From a checkpoint of a small transformer trained on Wikipedia.
Size: 8 layers, 11 heads of 64, MLP 1408 tanh GELU, 51.7M parameters.
Architecture: LayerNorm before each block, rotary positions, no biases in attention or MLP, untied embeddings, normalized queries and keys, attention and MLP in parallel.
MLP neurons of a small language model. Each row is named by its layer, matrix (up: input weights) and neuron, and shows model dimensions 549-644. Each number is 500 + 25 x the weight over its row's rms, rounded and kept within 0 to 999. Numbers have three digits each.
A block is one neuron, or neurons of one layer that tend to fire together. After each block is what it responds to, as a language model described it from the Wikipedia text at the highest values.

L5.up167:503534475455495512462504485520504524554537449490510494509521488506469506507508523553552482527534486506514478514524496520516521451478551481493503525489501508473494525536493547494491491491502490472503554492518497492551528510490484511490479507510498487488467499482495440517538508528509496535
L5.up213:450476464467505519509425487535522476532521501476486506530499513516475484472500520541463501500523496540501501509511456521444477461543524485428523529504503538509509512521502481479493530486537459498572539493526448494505529543507495479548525503480487456437530484481476518527508519494492476510
L5.up224:495457545485477525521492531534473546481513467508471492497504493461514483507477515528498548484487443503539539483482502512467488479532450477480496521458502490449517528493460421499525534552553484509506519475504432525533531557535494523482518483447537519509515486502501492529495510525494530491
L5.up292:523486471479483504526463519543524515536512473533514523514505494500522500492517540493528495511515502465513520531505458470476464492476447486489476479501514480503514512525527480484482530460528485505491512509492496508525489494498510492466483462503561504522475474465519473450480506488559472500
L5.up325:481537482488476541480458486462476501483531493515533446532495497513492445517501509522490503504504531438469532529466501480460492502501515488517481516449499495473491514514512453490538494505543513534532510500513526462508497524496511598469495512506535542478439556461510509509492506550495479497
L5.up417:461468517464474511507492497548478501510509518531502511529532518552485473534504513510473488494451456570492521525496460505458494470481511516451540518515505530511490497502526452518453520527516492478523475514508496454496510509499536518487514515463510486529491519496488502509526489495500465480
L5.up624:511506521530489504479462477528497535528478485462495490527507511526478501488501502491525504501511503518528497502488479503534476500520458506499519492474527546470524510540529471490474518461487518513517506478505515483507505484535479552462502520529540511535529511525487502544474468510476531475
L5.up765:500461544510503504504488524486486512503557475545441479529533487525518447533493511486481499498509492520486476529488530525503467495506507514528529577479494525512506486487488456489512513502536528545526520496493526514485499508527516513465477508489551477528542482530511486498507493490552533540
L5.up783:484505496518499519495507501481525531496495530487502464509524454507505434502507563510554496506525500493517485536465491531534452462495487520497479509484470502480489493517481455523466509517545516520528492485490516524519531483530497511461477478498506492491518500510465539488516494483540511564
L5.up857:480472519514505550477486484549477527517499511498480494509510488523444507505472519484542469470510500514533484504466502505513491482496488559510511548473490511495502505511517485498488529488529515525530545494503528499531510528532521550510550504487463500550526497465524502505494449495523473532
L5.up902:486540547492508511503429512531482504466524515513496504528490490513516472525511472512533514478517504525519502515521468473495511468536480496542470517488505521524504513546498493504460509498524513531545501504519479520501535513498536505476510480499499502475557480471503522538491476522557494521
L5.up984:483486525537498524509479528502492495463527434513510493519508520526495484491496473533531476492514513526487521541534467456502460453536470482467479544487492486509538506522491463473489513526519478542486553512484502525497496486568489465476472481519498533500455494504528473504465521507481531512
L5.up1079:526531429491490494485538516479507519497490488530499492535505465514521532508514499486546486494515505484492535481506505485499464510531447494476505542510487513490508540532549472471462521552528512487522543472496488525514514527556486482534481552508516498456476544522504524501479529476510513492
L5.up1312:464494503471466547496490477496496502562464471570494470513491501503489511545487495550509491521516463478507503505536462458491482484474487470461492498470461526525502524512480495531457485527519544555511503480516500508527500510475463526458450567514502482539539537526497495482501489490536489467
L5.up1369:481492504508496486501489497494529508473500487514496511484505494486493461493465530498501510478499517540522521537459464510500445505535498511502503550452466523512515511533487481484522486515481521533483574529498510515503494542548565497518543479487535454493465526479526478496471477475496526536
L5.up1406:494486464500466504499519495503552503508521487539494484536497503471533497497526549526585514530510485494488471513509489472466496485501534540551483514488500517492540473528496505491503521545533481524491521491501502470504502524520505549525526488536514440518515522522536471513477493491506494486
The first piece of a date: century digits of years (19, 18, 20) or day numbers, after since, in, on, from or an opening parenthesis.

L3.up441:522481431477500484486475531544491467420462479521497532542514499502492492511476470489509534491500498486473519497478471544536502496515516538512501529461515532502468509499532533474500515541496510510522549444495458493535506545480511532518477554480487501513519580472488494531532516486547512523
Tokens continuing a capitalized name or title mid-phrase, especially small words in works' titles (Up the Kid, Are the Girls), initials, and name parts (Social Democratic).

L4.up42:470467428534454518481537465518478508499481494520532491495494522509512526518513520469522475476497455504493512501510451516479505481545526508468498526512474502513509492557494490522475531514556487534524500521510445491523545549561501483509514535488532481515467521471477511512544488497455443514
L4.up313:516500499481504512469516536486482500541512486530476517508541490533503497463502518498481482504508470562498504495478438484476521506533523492463513518497506534513493525500549457490528521525530482492498549508497464490507503533502495563527505511475505470484518500455516501507487500496518481515
L4.up1206:486465470531524505455525492507450477505530485536481445514476511481453494537495497467478502513470507542526466529520486499493491510522488489486511564507489493493558505488478484510484504470528519514484505506485513527522512522518496527517527476513472451541450473507515528473460482477505533510
L4.up1227:491468475488478487504524497525479505532440467484475500505547518558491522520476476462495471492468495531513502520522458489489500502505512518493534514482460528470505502493548507472489510518528510513513569480541498485504487562468558501513510499455441512498480447506505507477506541486472498593
The first two digits of a year or century number (19, 20, 18, 15), as in 1996, 2008, 18th century, mostly after a space or parenthesis.

L5.up64:531485505536494534479523445525493517525495520524493493508502478492505521458551471497517491488462485469524473476531445501491505526544517482454480509534468549498553471536509512474501527500508519535562482508515447528492481460495515503515546507485516525523449500448559478473527492506519491496
L5.up97:472489527542482524501505509489539542514517497490493480500509501482459511519484528521553511507489478530532524500464489476457459456515457466433506536457551508495538508532520468546484523529536432477522466513514492482495552513525509493494510557494512501522494529482483513536514472502486518494
L5.up238:484479507519510516455504497540532522525500496489473482486505468463478490481515524461558502526493464493488519493464488521483492471488517498516488522464501538471518491485525461518495536546536455477503502530512505519433459582520503510498499485499481492527477538505533538521494486499496507505
L5.up269:532497526429497539510487498488515502557475503518467502533542530464474526500545476510510487512464513518525505508495494485497454499525522484486440539494487498516541522506518497432555504536503475446549524524519463512493531479527501504494545538463513512514498492482517549460495515492486504504
L5.up397:547470499480513491483496539520525491531479475487475523525478528505480464574493493529523494553510491472503521522422518470436477456475430496496490553467506538485530483517518474499473539499513429487520490484500550485517497510489532481513521537479466512527504511469491511505503478519474488497
L5.up466:504497505517466478477484510514497501505491504553509510506468518518466487483512537495514520466521502494536523517484499490467498465524485507474472511516511512512504481530503488506501520499534446514477485486506475511502538507526533456489499549475504512536521535480481506524519458460506489489
L5.up486:471500462572508480473487506494518539498506495505502460490507474494498519514490468524497528518452479489498542517492500451457485485512486488492508538503530525487528542490524507491491512492566501525480539473497454499476511517516541498508517519472502491506488498488509516515550492483493498492
L5.up500:474467520481480514493500470507482491512461478531496472506478477444450487533478536498520501565481460512498502488515515543511493471528519535460456568483489513477486511487469464497459520483535520489529478495484489520455549486534513525474539512522521542538435504494489507479486493511506511499
L5.up518:472489456515534508512505498488479517515515503557481471470519464539505510507514521504525514495475472488515511480499471472527494510557464488479458513519494494515524497485495511483503505512521486519519517449495507493519516528482527495512540551494506523558493539511499492472482475476484501529
L5.up572:519473509515456514491483473483478527509497461505521494517509517503543487522520493489513450519465481424490498501503512523504495480521514498409422505497500514513506494499461513477494559503484494494500504460510528492504523505517500480504484500484520477508492493546517484475465476525520513497
L5.up670:517554542510485526506533509525530527486499504518525490482493473512511475453495512529471494466519505512497481506514478478487496479485482464501505538490505532512480511506542482521535473474508514470514498498535488505524460531481480500524500551489482507498443510572469506517459537527518472483
L5.up679:509507496523512505473476488496514451472495526495498518492487531431457511466458535527541530524514504469497522504485497518474507508507478494475435535522513574552518507473498509478528570530547489517486534485501488527556529500493530491501529499471502512535480486488500480521531478495507518488
L5.up849:491504522497507530473477467507480510516482526479510523524537480512449527496494519448530499485476505492499542524510493504459499498495516501490467527526527513515544507555493485476499497474511509472538533533479509503496538499454549507527517528464492486556522535449499482479495508524522491522
L5.up1138:500471489494508473494523473502493519492434503476497509508486496479503501463508505465536474520451475487494486534482515505500488489490513517489475544515522535506544527530506503458524530511493525460554549510476501531493545490489542487496531514485492504516478522486506473467498452473535517493
L5.up1350:554501486525459470469504514546471497515495521503495481465523450481489474507451525488485503524495518470496513534493511510505514453518537502502450511477530521491497505486523497544453511585572501492480535527500505456516506536510518502521505515494447535494461505474477555471539499513509474493
L5.up1367:530501493498499515500509533523460511529492452525473490456496528462470475513523492479480519491455492460498506488505482519502497478527476463488494501496530519506494547494537498455444530519511523528492533503506491528467512517482537471445525470481474518530514507460523533485540479487536495512
Short function words such as a, the, 's, it that begin a predicate or phrase, often after is or within quotes and titles ("There's a plateau").

L4.up157:505500483506538484500490475533497512499438532520489537495487507447477475508499490481514496490503472495516481496534488514531507459485498553486509499495550508450525520522531483431544514540494523503511528503491498470469471514487542489450497488497500515537506546494517518501508474468537475479
L4.up595:523483483496512516458555492558480484466455504513455518546492507471511505454522505463499456527504429493502519487527500512540520478498520487516492505496513490498490532521540505429538512523470533503527525514509460511529490528474546480490512523479501475529520509504541488532536491484516475500
L4.up912:498480454482507505478518488514498488487507538510512503533554527464493510445483491494485476526471471507456539525490497490556499520503511559510528477493487538441502482483481492459520480504500500483566569501520456484522538518467519514482506524469477504525505511460508514495539529540515518481
L4.up1064:527466539491521489430494503533479542439500475526510536551491513483511494514486477479506515486510456483460503509519500510564505482504527521486481486488511538487511540514522471470491486512502534496520524500518460489522544497480530485491534514477465510523511551483513502506532481516518497465
Word or word piece in the middle of a multiword proper name or title, such as songs, bands, magazines, institutions, e.g. This Time Around, Country Living, Screen Rant.

L3.up20:546522520496461503508488508482526522543497529484499476465510454487489465501535518504517485518530506478488520523534511495455542530529476515524523473477510526497493533515499435478466501487550479505479480468510552518444508534514483529500519508479512496512491478518523474496490501497527504500
The space or number beginning a date after "on", "On" or a month name, as in On August 27 and in 1926; more weakly prepositions like with, for, by and mid-word pieces.